{"num_hidden_layers": 8, "hidden_size": 256, "num_attention_heads": 2, "num_key_value_heads": 2, "head_dim": 128, "intermediate_size": 1024, "vocab_size": 2048, "hidden_act": "squared_relu", "norm": "rmsnorm", "norm_place": "pre", "norm_eps": 1e-05, "positions": "rope", "rope_theta": 5470.0, "rope_fraction": 1.0, "qk_norm": false, "attn_scale": 0.0884, "bias": "none", "tie_word_embeddings": false, "parallel_block": false, "init": "normal", "init_std_qkv": 0.0384, "init_std_o": 0.0477, "init_std_up": 0.055, "init_std_down": 0.055, "optimizer": "muon_hyperball", "learning_rate": 0.00639, "beta1": 0.95, "weight_decay": 0.0, "lr_head": 0.00537, "max_grad_norm": 1.0, "warmup_steps": 200, "schedule": "wsd", "decay_fraction": 1.0, "decay_shape": "linear", "final_lr_fraction": 0.0, "batch_tokens": 32768, "max_seq_len": 1024, "doc_mask": true, "z_loss": 1e-05, "train_tokens": 300600000, "max_steps": 9174, "dataset": "wikipedia_en"}
MLP neurons of a small language model. Each row is named by its layer, matrix (up: input weights; down: output weights) and neuron, and shows model dimensions 16-207. Each number is 128 + 24 x the weight over its row's rms, rounded and kept within 0 to 255. Numbers have three digits each.
After each neuron's rows, "fires on" lists the tokens most often at its 100 highest values on Wikipedia text that the model never trained on. A number after a token or word is its count.

L4.up452:129141155127114064119186119089083115136170150174112132118115133086193098144154123099147097131063151116157135140143129103105137117115097137098125152119147084095130089123113114102133136113120136147173106140157111106128115128161125160102112123128130070145075146114106069150134131152132104102137145121131133155126154179061165158111121092121157136155140099098127140150079109121146135176120110139088139176136094157154076098141143128149129093121119126167127102080124105156095164141128146113141116156120131163174077141108135116117161127126114127130057118117104118122138137128120104123
L4.down452:153167118124105131114110129129153126102119171100154124061114080123107131097131100129135127188137111122137125167130141130144126133114145126154122113128114158122126120126069107140130131093153118102119141117074127134179122159140175155082085098164105181101162127126088157109130106131151123141104175127125129113146066122124149179129132140109150125064119183135129136116108156146196133145093130144119141103142119135150117151132124140130142100117095160142111158131142105112112157145159154156151137126157149146146145127107128111151113127124166112131159160139110148156118143093093121133
fires on: " not" 30, "us" 9, " un" 9, "re" 6, "s" 6, " be" 4

L4.up719:088098099127102137098126139153129105156119123133098113128100130156114106157106128115157084135105118159160122125171172119128140110121131155122089175127145119144123117134137169126133130124128142148125142143112078114110163148140156159117092136142116126171121103099133169156174137141148085131101096134125065115119160086140145141098139087193137111107125115148107122093128115106111097104163123112132149066141134135164080081156154088106155140119161129115118111135139103145140081139180142148089105149087125111111111159144129123087146160124127112160143133100125134123130141135129132103
L4.down719:154120142129106084184100153157126187118122121119125135137114098123150114128115130140167175130109104096151158117103107141153078112106080088131140113138143158133143125080140110168150115145123158149147142187157150141164169119162141128145112106109133120141146171145125139167103086108170124114141137167115145141115142135136109139116138117093098165133053119090179124123122156134093142129115110145099125143097111126157166114109101137142116124138147138081142160137171105146120149118133093109125130102122128115168143148136190157125136126129160159095156144116096110176104114141131132123
fires on: "w" 20, "or" 17, "l" 10, "al" 8, " made" 8

L4.up510:120169135143123100131094124114147127122115111114106075132153170169120154135125121094143087133126120128122151142122118100134130183178145137130093143091110118122180140123117152091131067121141127132115122153132140156117107088134126112106160121115057139157120124128132131140137165138120169173117153140160100155174146154123145133100173119102152139098108124149114130111143166145090104143064128140155114111133122142126122123149101174111074126148135133122140099106121092137086110118142106206151118133147119104129129148154135096074156117118097143122111114134149130138141129131164139168
L4.down510:098141075095139111101120138117130124120140116157129153098160100117142117136118129124065128124124171108086077125079137178102111167113154109137145101122128141079100123133127127129136177119136122151120144105116101144142117160137147153112124132147109158107098098125106128126179130128115104076130129138109122146190090171106129130112076139168112148168107144099122126125128068119139163165136163117115132101116089150083107140163151127098151131142130131132096169124108120103128208105159096133135119126122088123136137067128125132129097112131166117144096134106135138134142106116144128115
fires on: "," 24, "ur" 12, "er" 10, "n" 6

L4.up427:091145158139141167105122104140110148156124154119101118176116169122138123161155102110141110124123123122151128120120181130154116147172130101154115123082108093105115133138118137156109146115137066097131151115143119155071178116146140140159107148121079125129088144105114139145138152146131133128104161118128131166127156118114147138102128135105131094085140176132081056164132161117140176122152125108131134128131181146122115149123109112149108131167127114089143132108146116122158120140123113182101141128153142150148123134130091166124146133125106181157143149064150124167119131123144131141
L4.down427:100129118110111116154138144154137136150179093113152145135106119146102157131182088162120130132111084170140128121110110094114145152093106122132128153144092106115118129111096084137080149121136135102153127120176146186207132113140124139089097142097116119123124127117122161144148124100149106108106125170136156127116068123067099135140122127138139143132139149147133163120125122137076115104115149120119135134187080106118196118111174128134106147114129118111121154129078139108129111104138112096149132106118115135138144135097148143114118144142124117085175094144107170106138143118103150130
fires on: "il" 20, "mon" 13, "vi" 8, "al" 7, "or" 7

L4.up774:179122124128140148102100129156079172148145132139117137132083127126140094128139100127115080070122132172110131110137137139140148148156090183122142119114142131134143169149099108138162153109093124074134150145123167175179123137101082124124073118119176126122092111103168100150121127128084121104125139131088143098142100145117115137142128122140108189134148101149119124126144161104130139158103133116151106165112158162072163118159120110127149172087126155134108116090108118089110127146106165115160121129123090122123141160154146118151126157147131138165125085118111135140131140124135157133
L4.down774:149116147135105082182178147117163107122186142102083127167134159122140064102114110141123123128167112141105151129152097140114145134134130110145161123109141095088106102126125121125125131087177131153145125154094140161097159120173101149127124128148134159106167155148074118094142127106121107129095142120127080133126139133130163125093074146127134102121135137107137151128129161127112115100141167119099111099140073152130115094104092142141093119116126085153111147155127134136105165127092104096184151110112166125107124099169135119121145129143104144157113126164151145141124071132123105104
fires on: "w" 16, "it" 16, "ru" 15, "ad" 10, "ell" 7, "n" 5

L4.up821:116114144140167168103129120133086142132159121141131103098128105156163082114100085160142095154163132107144123124122137158112111173101096149130116083099108140094074175105141164173138118140129123137153147101131127165132155125152165122116136126116155143139101113135123109117150100121151115131165145105123152136124152103114100166117164143134154101108151141103113097122145131124141080175141120110128140078103147090125138126129130115114125132110103188140103139153158123157125140155117107065148111121150143116157119135154130145131148114170152127113154125078140162089124097126125103162
L4.down821:143115081149068126143123108128158142124119121132135114178129137102134162164126140163125153118119124156120157094114157110099150158111139132117116102152157110156098154081130115073128163152111155154151138163132161140145125084156143145176094156107131107139124127150129165149127139116163102129075163150107151088131123148116131154125130142117151136126146147149140134118125130120174170113078112120103137152123169124111123116148120075136124110159115121122122113118160131104107096138185110141151067167121125113162146105131116133132124133137111100101154059092118092111112114074152090101
fires on: "re" 30, "h" 12, "w" 9, " h" 8, " He" 8

L4.up531:078091126150124102131161116117134133142109110175117112123140172181174129118098115103093103131133088161148143094078130092134128168126095131114125124137119156099137104119116123107151180138168137164127135146115106148165132144124140122161135133173119169166112156126096111106093122079095159186115183165159153135180101094080103157122086135114111127124118126144131151108123137181171176121142119123129135139088154145146125153163147114123124159122134131124148126134120124133118085079177131103133136107117127103125131094173161133135149171151100121149146110122119138136165146114112121117
L4.down531:145118093111072097108107113119124133108116164103145133151117167114129118145149142112172173140133166101170103115102159139124138158088174144108132137154093136150131139132153166135103127143129147101114123136109148144129164105144106141103105187091149091128142106123068093144133123141147085142133083132090127095105129099153145122132147142149109126112132106105132141133107120097107159150137123106153135115149134128124124129120117174096084101145172149136131129133131142132150113122089105170090109086153119136109125142142151140154128129117167142128137104124123169145127123182116093148
fires on: " f" 28, "," 19, " to" 10, "re" 7, " his" 6, "ur" 4

L4.up478:118158083116121130129152134128117088117127118126118135137094139155121138100108152116131172176151138144128108148131155128177117096111136122102115133182114120164104107132136109122140092143134085145106111106103143121119111118150131140082081141157154119091115134141111090153145113153122159127143142127153110164098153110125117094108129184155145157121126117124124176120147104181131142178141168133122094080143121094115129141091146142182133117135109115144112097114125106157124176151099111078105159153107135133174142173131154097160123108115152127143107102141091154110136158121053086123
L4.down478:128151130158140152108128107123136115096130118115092100149109127118141143133169139109151106088143125112106098120135122097117142125093162165127098206152122136111115141162130138139176140140094145133102097109137090121098132159113133128120141122114178142110128117079188110137107141182081129135130143102134119153147123130123167121122123168089128097144148122154085168125124068134170132120134133109154170145124135104131096147117143102114084133123136115134095133100111156124097097110119163129128120124119140118095153098112146106115125139099113120157202126128136102138152103124115144163
fires on: "ly" 36, " he" 14, "y" 8, "ally" 7, " being" 6, " " 6

L4.up163:122076143143088122096099163110162117121124147145110086139103157108134126129147137102127119140096139097112159149146140145131111138108158135164126127130121147170135136120130150109155068178126103107108130120147133130142113142152133089103128140126091100098105136149137162127147128170078163111123143154129147142093178124104140132133182152116145135133133157129136171047121154088138143116141128161086100163082136129121104154136144124152081127091111154118116108157094138136123131107139071123118121143082132101133086129135144136139119136110101120146105142110136142108164142142125138125
L4.down163:082131119104150151137125139132149087121097104137137139133127116104119130118156109133116095091115131118157128152129125150112135137104157126132122109129091107128158112143158104126120096123110139129093129121117151144147102120146157101150159127117127105123089136149140121106147136155110130114152120117128142136104155127114114099154133152148106132140102111133130124103123079137106048158135119113174189158089144096147168122150107168163133111135141096097134127109158097168166096126159113147117116143110096146100169139139079092123128111081126123121086131069153099113162142133154105130
fires on: " in" 14, "," 12, "y" 10, " since" 9, " late" 6, " the" 5

L4.up537:099119112097082083116110117157140154146160186118117091133134150121129111123160103077127132119149153126124150142089118125173173167145111137121131154102162150159118140104097168115151109133122124131097090174108150126104071146131132162097140164155099112151136108108101105132110146125137112121107117115162127117165125069146112145169107162141163121111099149122141099128152122133127133130137115115126138111128136117162132148116122160161110171138117086173114129125112119129108120150125095115119105141087133107108172059141125110125156125126136131118163106204089131118132171142126130153
L4.down537:122138114137121141122114092132123111110145130149119141124176131132133141114157129128146172138104113109132078115129138155139108094099158167137133121104133109143134137139110151115134153114095157116145170100120087098176119144136138095118152117136125164107126142097107139129107095076100110139118089182133105144154159128136142116119130133136187135100157120106149123130123154144146141120119101112150125139148136121083111060160114156125143085106138104114085157095096157165143161090139126166113116094093088142124126099132161124080105111149142143140146170105109124116134105110115121123
fires on: "," 98

L4.up181:127120136153154129139105129133157139148168069161122105132144113114155121150137117105128123099154146134093154104136176147105110156143140121168111116143116124148088142120083104156130131119119133118145140140132198143135087124109108106121133135156125159155094126129097152140127097127122124132119136101137092115126151083177125120116096167138129149129117116143133167142124140076125118122105132079183120097144145161181128151143114160103105136164151094162171107123093114131136128067114158141086127098079095110151124094126096146140138154163094121134153156148101161141122152091100116093
L4.down181:132120077121156140097111119132150117117143151107163125086124089097125087134141115055112127179145148112105151130122144122151139166155133110106170090140119137141128114142066138167144129123119098143162126081156083139177116109101120129137125139189131116127122154108159121138141166143135123141117154136111099178114147164139146154094146109163153137167129110151135095118150103122110112134092090057119146106095156126116113128114152109126152112128160128101133104135143137192141132142142154167129152122131105163145139129130144151096122146121131114166130183124155063154123090077127124134
fires on: "s" 60, "er" 8, "'" 7, "." 6, " |" 6

L4.up829:087137110149134133124130146122126130125121159122107111111107068114092092100139113093159152098154129127120151127165140148087096143107124142080156154184121163099121111101114121153142099167101154133154129146087105153141086149137146167148100137151144147135147172109107118114129136126153109121123158123132129113165158161127123090140131114160091132101056179126124136142129144131124105139106133132086120149099153143101165149110117137108183079111122146135126130176136117143104144098125153154088127115069124145100131131168105093153128121157107173141151152148113125116095148162135101170
L4.down829:106129098119146153146129141154116137159121139127085157144124185128140117109092129142158131146119137051122167145151062120119123085132167161111115144157110099166111121112110136136117138077161130130136132100120118162144144111114145135151148126099145136074124087131111142141189111110134150144174129109138140119133131131109148105122169127125138097119157160121133149169110090148151109106107149126108128125116124134127129102125091145145096152156111124117087100141151137145149106165134151149150096108155166157090172098149088112136086127118076097120110114154170086149113107109142110113
fires on: " =" 13, "-" 13, "d" 13, " |" 6, "K" 6, "art" 5

L4.up757:130110125112108114153151157126104150119115130140152115127159126116144140109156123113078121150134110104133107077147125092103115128132129071122149166124098149136118098143091139105093099176117133117116083129111113105139157108132160143136131124163152129114110186097137153137117134129078163102136140136153084100090119106125111147124119120119121131124174123060131117151136110157083103134123151126116170119113155142106100147117120120137086102093140153144076165129113145139144110148095107109163132129109146113084134097147132064119100113138119107153157109114120143168085142135123104136
L4.down757:092173119145136136112126082100147127136179164114116145115150157161132141144140158122156110135113151119123135126131143115107139096111171134122074116128148133123178114110142133126135159133140130173117119154142150170155128118116171116150164122104127148132155125164093139149070178118124130141100109123129137141128119164088116119143117174097137103151119139138128145148106095129181154137119098134118067119149095110164106129155134104164143102095113143131117111086115118151113174135112119114109132138080141151110109062094133150162152161117132146080077138109143080149113099154196132138
fires on: " the" 25, " to" 13, " and" 5, "t" 5, " a" 5

L4.up502:103136156073113083137147125150070135138139113112142152173092126122168118101100120095111164140096132102087085138149109153144122112130220115096121114115101112180095114155105158127139160112149116123124122161137125116142198131113137124115115095154188152140153126144123093113138133156085109151116141140149143144151120202116110130094120110133143097140127127159095120153150130162172140117151105121107128136135111093109103144140116146184087113081126093141113127148107095153145164134109106120132140145123150098166155088158118081115129114136167117130147096117121142130136155135094104100
L4.down502:113125098127088131127141109123125158091144146147121128138126120124166077164094113131100157136195106171114103173076122125093138112107162148119173185124122121137091105129091105164094137083122142148127057089160119182115111183121163144110117117154149121148106111093129087175099135154145128129090114134112140117118121157112138158118119110127149106165104161101122150094137105153122112161114165126148107111116088113122111138122151148102121106160123149094102128132150117128149076143144094157157128140078093168143156064118158108161167132101092079110165152106159103088121145130147118105
fires on: "ly" 35, "ally" 13, " not" 8, " also" 8, "y" 7

L4.up10:141112130115122113096093135105135148115143119046171147152117159102145160092133108148126124120110133128083117106198202129127126149161161130153115113119142148123122154126170081131153114125143157173137117100094153094129130135162137130118102152114114117137096127061099168109116128162157123125163106117141134141110105140125149175121121077157104139095101125157082103167115133150105161106149152128131127113102136163146136126126119111122126126119134110093156087114120122139141118133106139134162088133146095092150143128126118117127101142102127112167126093099109128149131149132100168129
L4.down10:141105125129107162099151098179127118102122109193133155126141118090106085124100154127125151104127103161125158119173110097213135132137134147092096173110141127129114100113116085101088116126145091142135124132141154165112117102113153149155123176134118171097139150106159137121116128124125132138116112135095151138092171120136145150155157134114112129106095147115168082147160151110110122115098092125144162091156114116153148148146128120178141139115115161128119138134145134109114085177128113125142126153141169142118142189116139127098109122146080129097154184114160173139131134139114123120
fires on: " New" 44, "d" 11, "b" 6, "w" 4, "ity" 4

L4.up321:130138139146101106127124130137153105130118158123116101102156115119133142147115101097119125104108094123152104114115110169092191096096112094096071150139154154136164139117135133100155132107130135104104119114061146132167099154099147128158167104195147153126111144096116115147116170130131095102142088126146150146150128115121100117110106140142150107119093125155115144092123108122131130152169142116144158148184122171085132155100098125089138079120087136157126123149121131169086133149081134134110108124095169153138113094138105146099098115126105110143129142171138089108120195147115149101
L4.down321:166153134148122185100178149122145128115125133108117126184091099138125121138089127151136128155132169145152119164184141127118166117114180157117142129115117146141150104164132182136167124156144137144115115154136141172105118119115111138116161127111151114113117082137140150172161155107125145104150131128160153130128149114168153150159153131087157094137120122147095085097165162134097130116109096123144139121133188106137151138110111167119134161093112129125130082121121104085124132085132162148084139123102120107120091154135098121124123164115147145146097115118184138110118122141128133097
fires on: "art" 24, "ip" 10, " part" 10, "-" 9, "and" 9, "air" 8

L4.up816:075096157155135134176126157155124154151130127129116134125131135171157126105115129124118153157133135131085082086140082153120161122142157139128108123165103128164148112155135116181142155111160114120121152165099140128142184128147133167122115160149122130120132162105135087111117109117137113123137115133141116125146151111109149131116128150105120106146096171130116174157127130110157108122076164108085109117174136140102108104065123117089119151161100137112128090113148144134116170122122145143134117179113130149141150170125110143165117119142089156111135106132158125116148146114104124113
L4.down816:101119119096094107140111127113130113125112099119125087112130129118131093175156107102116100143136130126121083119133127146107110139149162104136136149105171134150145126152140136133134119149131137101113167150142133119081105152147111096145096135107148150111128129135120120098125113091122123171134110087174104132119108096126153125088103185157115104121156081116155117154140122122148072151082116136145134140108162126098107163095126137117133088120119140130120093129088137105148174140102119084173165111151156166117162114121137135135135113146079127113096132131109122138165106145153100149
fires on: "y" 23, "\"" 13, " An" 13, " A" 9

L4.up461:140119095134204130141172160140133091157140129131119152125127127138116108121125127136121145108145127170167161126135124169149134115106152152136134130121095144104128116114116138140110149086146103143161168101122132136147144139116105117134130123090167139181116095102119126139110121126149123128106115079151147070126175168132099130114152069179115152084131160111135114105144167161157138137134129126109123111155117128096147116150125150136149141135151107139118187123103121107130151097096090103147118143150113104166088122172132135118185114128108120106143142141169165119139152148143162103
L4.down461:173156141147121106173100105115098156118170126092132131167133180143127165113111127134154102144135145137083130181145155128136163116078157131113162138080141125101188138148145135140142131131140145115095112150159116106104135104110160114101123136121100108094148111092085129091126131121142136095143153131128106131148111111157167143097162103089088170155155107175084115111118184123159155106136162117105116161132124127127103106114120117142113127149129120141112071143122176125115117120091178179113168115120155127090106116158148132134121110127092147142091134138107119126116110137115096114
fires on: "n" 29, "ad" 9, "vi" 7, "ing" 5, " On" 5

L4.up780:082150131090119145087102164135083092151132128126163148107101106138191105150123166139112115125086128121120110130094130132114095146099072134087081155163123116146143149132137095135116120149104091119154122139134087131113106088182116140100109137135164145120126105107140091145111128132141171163142105119146131120116150152084137121103124154174158110187115145145128168115127086073149109154142122133110147131111177124145110116100135097143115106150164127150124103153108126113138108150110139106109112136136131140140118095150130142133127149167113090123153129127210127121114147117178117102
L4.down780:100121139116154135178185124146134149123153139185154137141131151151151118128156099164125149131111157112138139137060134127121130136112167085102148089100125130135089107138120124129161139126084163133135138122138158117143129118100124124161140109109110114151135145153134139156142145151134176149134099141124149154129106133154133135129119105137130148085129163110140125155140105132145157109122134110142125076099086104076122134120121083127108098145084109126110109083106139109096130100136153149115098089137093109151082180154156133093119103103107138154113158160064138156078098087113118117
fires on: " In" 19, "in" 8, "In" 8, "h" 7, "y" 6, "re" 6

L4.up115:137128138111141145127101133126070111181130174147121142103089163113134084089126110124108163170114102151125128085123175136115166100129154139093129138121125155122109091108138129130152134121150125148089147170097106108117176134156181131083121154158107131102128154124140134131158114132171115114147118139187170192123111130163112152131113119135110120109094110140109112171148145120138156143116126113132140107096095173128095118075113131097109160178110148143102092141114110164124127149099103141124160137124106101172093130132153137112137138151125126150147125114147148108096100122155122163
L4.down115:130164142127106150116128142097119148128143127147128143105128112146092133105109144163140160123118114168132132143145127100150124071151104130180130092136087111116152179145124141126121145133169181126118134109163087098103117083159143127153089124112135109128121137109147124147129158174148132107167164095115171154168127106152120153167127165148055155113092136141148151141150091096118185116104133100116161100139109139144126130147106098128152158140115129128108104101163179126103135119110137113095102118137153116122137102102120153097076100128125107082134106119116141116133090151118111154
fires on: " For" 21, "d" 9, "or" 7, "w" 7, "t" 5, "on" 4

L4.up62:146131143138106091119106123120123150119167108120125157104135132181127111134114111108153138118119112174103146115137123087125132156132114109121133113098119167151112066081135105116072109154093092148116105102154144092073133131178153127168136124124114110159167122092158154165113111154124077128093143124103150115141159141182117167119113109124130115142124103152150158185167129143117151158166108128116161088129146086173125164126153138113126144135148140094140147149097152135096100139123117123144096144134168134107151096127164131127132114160112140173106114101121126179122125141143145149
L4.down62:110104139078152123126149099161134126147130171088109128110131173127129159143115123090160151127151151113148090112145141099113148141125112135155137142147169145143093142151147116166153151110134121107128109106136142157113109130096125124086112113117126124106128099117099101124175117119073117140139047140099134163134128131117128099159153140136109113140133120138143072114140145144143114113131109143110141107149158173112146130117129111157181142110115113110120149117084131086153127135142135135142147124155132108124117167156093105173117157121146108159077196165143155177130090116141180103
fires on: "ing" 23, "l" 15, "br" 13, "t" 13, "s" 11, "pr" 10

L4.up359:139153095137158167127135120128094157134118140105129122108120116167129159123130153111098085064135145133114059134188127098112158135131115134106124132120148120112109115090120102133178114157093115135089093114124138139165116110153133074173144142163121172160152109126117116097109130175097151178146141115144122094162083116137129126092132160139168133125140146132132107123122127137149134129128134158108127146119124149126137169128161135154112120151139099097162089175088120146099101129178082136118096094095152099100164143104124113102143117156136119149150134114134137146084104144118097150
L4.down359:126123177108139168161120103120147163155142132127133150133118143132135160136149123152151184142137161129103128104123149115165157116121142138124122154129141114149138086121131151145093168149150095101098156110176093079139061135091155093132130143100155111103101140139145149093134147111119181157127061163109110103109122124143130112147134121116104124148161108069083116143149110100108169146121087136104128147189125135118160088135130131131104093141103099104100111141115116130129162116078142102107151106117131094135137099110101150131119166106126111141116120140133091132111162106146153157
fires on: " cl" 18, "ed" 14, "equ" 10, "mb" 8, "on" 7, "t" 7

L4.up86:128104121130107158143191144121099163145126147149136162112143132146131097092115110115092164117135175154142146090130118111145079134141147125139118155112127110105123076158101138159153121094151135148146194143135096170112175165116147060105100133139125099129105188142105132132090153139071164118133088139131100112122150094110091130115100107120098145132175135108118126142099127130131134107135136123121116132108172107104111147167155158135146117113129112146122111130122134145102105123099108150163122137137189126092099131136117123156158146134107142141121100098124114143167125204096106114
L4.down86:135150176089145127155120104190160134150111162143136119149137133137133193143162084123128113143138122112119122175127139123115144132126156174093137160163160117141072142123105115093130134096126150178141139135103112103161089141160153151181099144122114150151141111181157132115107133144104130123124102097109149119160138097115137128108119130122149129145124102121094174099148119143133114102132140127151164145100091086176170146154142138129177081125162075114131143116170157132114116138099115131127143102090117154109126149120149114089140133153110097155165127117065109155129089109138115104
fires on: " to" 30, " and" 17, "y" 10, " the" 10, " from" 6, " &" 5

L4.up190:158124110108135151111090176148144125098123115091125075093131135150127166147137121137114181149104110181105141096126135145136153106110151145108121166141147125137143128092133118112102103175125128129149145105133127146153135133120169154146124100160137147119110083119144131128111172150111115141122127133133117090126163141153145150107117138126165111136123134133137128073131081121146156122114147182109134142092135104068117135157148130144110133120136125132172170097102167135139102098098100144158089143111128158152121146144096139086074117135132155140124138141134109092099191124147125154
L4.down190:135174100145089127165150164096174103132141100155138111103115081137135124108144119133167164123098104112141133153098136143114134099105160138089136115174135167149129111123110107155101123113126196116133105167152129146127146113158119162128130123168132149122112148105132112093141121131160138156153102128148150136138096123111124088152108140140092143140135117154140127160129162134083118138158095141116130116177175078190108150132110104104118146101107090132102160105101111129127076137136166122119153147143126134117111112117133120138092117147120124110156109106101135095113169144086114100
fires on: "th" 35, "ed" 23, " " 9, "art" 6, "mb" 4, "and" 4

L4.up291:109106122128147143135073130139128140137114136091125144130144102128153125156161137161132156155112138103154130131134132104135119114096109124132170138143146088121128071150151097144124171138136114098132103128118146121134152117120092165087106143110135125148145101141101144112130111136138116098139161156137140137144145182143095149138126160144116166121123150137111105094199118154113149158169091100102126106100162088148135143035145160116141130126121143156132109109127127116085124126104117169139123144134137133100142106115127142153136122139136124124100088099109099118112149139152129143
L4.down291:108112174061130154097118115106060138141135152137108149147159142081182136120144131079098137152128118113120156118146138119100125121111116121146165088120149139179152135124107132156101136130124123129082148106125102126125141093140130111122111110167119165149129106165125136116135136161123088153157142154105131113109134122117159159139149097129102181147118114146091096129132119128116151149149108127133138124177171136184113112099108156068160129152162116098118138103115124149137124123092181139099186145125164111114136125133152158099108155127123104149152170129146127100123152134110119147
fires on: "pr" 23, "ed" 20, "." 12, "s" 8, "ach" 6

L4.up32:130072110146144122151150064161096119128143108114098154146134136163118129121152158146157138108077132147100127123100172155150098152156108130100156125090102121125088091126125182152126105102127110156148130152133145117115117093107096111111107121096169115104155132163155151159106104161148076147145113100109127129096123151151098097065114097133160101106145114123128149118165127094142131147108103107158136126162174139102116147097151162114128101127103135161142096181117145131174132109137118124127121108143130143131147127169127117154156098159077112154115157125108155142158097159078145148
L4.down32:130111119138109140147134155110127113144104128120114146123104122130152118156118135129085150145116153159103078124127147163133131141081122114152121150120141151100118151191126116099118130143112093131130104137131174167136122143119104128125106130097139074119143111134153150161162211174133097077148138111102121106094161147119138117100175158141137136145124143126115101115117134085096129087144119097097106150128134133110135127139175141099133108124146142075106112123137158081131139183113159109133105140101132127160126171127146158123146148137127154104169141162111176105145090155101130142
fires on: " N" 48, " m" 22, " L" 18, "son" 6

L4.up171:135122124108130121157119155117096175149163107078111133127133094119121101193149150160153172110146132098126089126104135102114113118131098156136132114198138132122129128146116118124134151163097120072154109127093119118120149132150157171098115105159105107130136140083065100160136106133152141148163117163145159128113126106103136109148150121192149156149127154090097144134160123115090143118115127131085092132138127089115176139075121139118132148144100080133156089100120086114125122117100137132139124151137133135115132147119123114139191168083126155115152144112132072125133127153151142105
L4.down171:129140166118154134098137139123090090129136151148114089115128086112129115140141124140132151123105116124103094121166117109158167138137098115145088065151075146121161093166132159123128112134099072148136141107127114104132115114121129116081092074106164151125129139104111130105155169091165177136143152140108132139125153104081123130154151154108143091154105104117124116148115122112138150138138161089172140072082117084129092112170113104135162125132134141122106124103119136133137167136104094130112154144140129142105137147114134146162094155123146128115132146128100170159137127096090110183
fires on: "s" 74, "es" 12, "os" 8, "." 5

L4.up455:123117125084113106109133141079070091105129157151138103131110134107151136121125129126111138098107137156096109148084137130133102096085151133110124123087127106106106128130143116085147109088125165133106104151106115131101133134147142190141172131085171103117078142102125137162170114173162117112148156085185139114106153140120135098141122114108143114151153126131125154117107146105141112105131157116118109130125163180123140119109115151116135137114087133115133130104121096141118149143115144158133142121107114083162119131134049096161133119108152132162180161133128154126111123154134108111
L4.down455:131122084144104149158120083118126118101132135086088123105122113138109074112106110168143121133097132114130103109127144159100150158147104117147123171174132146124132132091130124146114132105139071124113160138153139108123127076133136078101152147131126117100159128150132144107064121134096173094142132119144158134098149123126103130114124149103121182146106164139113120154161134151148159158114151087137127154141126081105127089094151100105127137112145148140126093120121194183152110123165126107134144097207152136118146157131106160152138119149106093089122149128132110195124102093121145131
fires on: "us" 31, "it" 11, "ly" 10, "ex" 7, "s" 4

L4.up247:105116174140102139164107134110100136172109099121178152129141119156098147088101183063114164119139159161140086090170102123112135138172093118068121166120126141057119139138114115142121119130134139106137130101103131147100120091116156106142111126128143092088114137114084134165113116162129125120123154105135122154137145138090172140106083121084130129147106130104091119127107124116106121148108116094107119127121164145149120135127099108091114157139077135113177155127126165137085155109084152178141128150153104132124147151132101171132120122130090104135162102125147107136138144111104129107
L4.down247:098092120157161155097102066115170114103086127108144108151149154112140145111115135101105108176117091145137110076094103146121126164128122107180144151150103089114132116163115148107129110120104128113163105099148113161166115178133096155138142170158133099097135163140149143113101156100079133171145122140122093132123128108135109153096141141120118122121166129122126122161126114114135107098107112048150103133098127089110134135127117131136098119142134167103130153090098151108124117138136146113165142095095124085128150084103148168117109148150135122107072143144099135162133111144137162104
fires on: " a" 26, " his" 25, "s" 21, " this" 9, "'" 5

L4.up964:156130093161147151131125075105101144163127150128118162131106106146139127145118103139136084076164108113169112113126092170073127139119127154101145128137143069143110119134123155104147119135088131111137119137156163100142123090127151076115089106142129163148102113165130142117144115094120135094159198111122116080126100118173135144158141106151104104146101131153098119080087155138123138116173116145109119115140132132169108128127127142111150091140132126096144119102092106124116126148162138162130112094132162129103146105106110082108156172105120128106122162102123087125117138125135082095
L4.down964:135134137089139117100105124150163143142144130097137168125146137104148099101136146098092169155106169161124153125158123100137126123125118139177148098120130152135130102110118123134190147143097094118142139145119130079136135064144116149104121136097132114125135166149134139122129165131147121148139136075182126118179151164086151107153134142132175112129132100099119097137130148110158104153123079153118175136081127149126133126160113104140134152162136145158161119165146076131101130115160100099133179127089108119135119145147134162112113118106122127146122110117134109168160129144122128167
fires on: "s" 31, "t" 11, "equ" 9, "n" 4, "x" 4

L4.up506:103163166182094117117146106126136129141150106143119104126157117136156143098134167130122075106112094132132156056160104150127077108103194081093116113125110156133107104137139104115133164152126134149134096118144101116135139117114152151137159132133127098134116107119109111121153148163145166120118122127117115126141110069152116107124110141114125073122166107161124112109127147150154115104083147165136139100121126082136106127126142150144080126111156085144144109139102111127090128079156107108163149127147081111127109124113102133110146127114109111108108134097155103133130144151160135109
L4.down506:156081186122134127144130124094169143110136138136127143134143134140090115113112104086094123151131105143149128145134165125124114146120109131100134137116122110152108148114107124110156156107133130136152150105138136074145141156107128175148123166104078154173149148132114097114104150142137129143129146119153129141118128105092133093121120147086162128157150118100152156114158115142163110151122126123137157090167167091103137075137184138124146120104110123126144104134147113146111092100110104123113130072090131124143170175174092097138133170140126101131102142147148116155078152100105123128
fires on: "ar" 57, " re" 4

L4.up286:073105117096152111135137143146117149124074130176141152118114133137119118115123197112125129130117087147116137142121163116166186144148086169123126149145112103109137120127126080125065136127160117102150149078116096143103104137083125142126124140159110171124133099090116102104133106105100151090100140109143108168137138130096090165124176147113084107100160139148124143126151113133126121152117141098112097134151087113119116097118150140124118130144142127137157106113088135150153155144113099124164121131174113130127179136113083126134111112109105087086151119139157114136112133100127151137
L4.down286:125121206123140078155079133108151105158110138166111152129138149154118129140090128143126147153162129158110081183158102166113108116084133085098136176159128137116100132148140114132095129137103151128124128180141139149114121151130149136130120136126156153078071141155116132132175101099140175115099133135103135124161150153148170117116122104059129122154128107135138156143090100145116144113136152127138133148140119122127106094085108073113146149145118136119139129095099091119132165134060110122142128190131139148099147143099118105093119112121154136122141114132148147107134134118144115164
fires on: " an" 78, " An" 19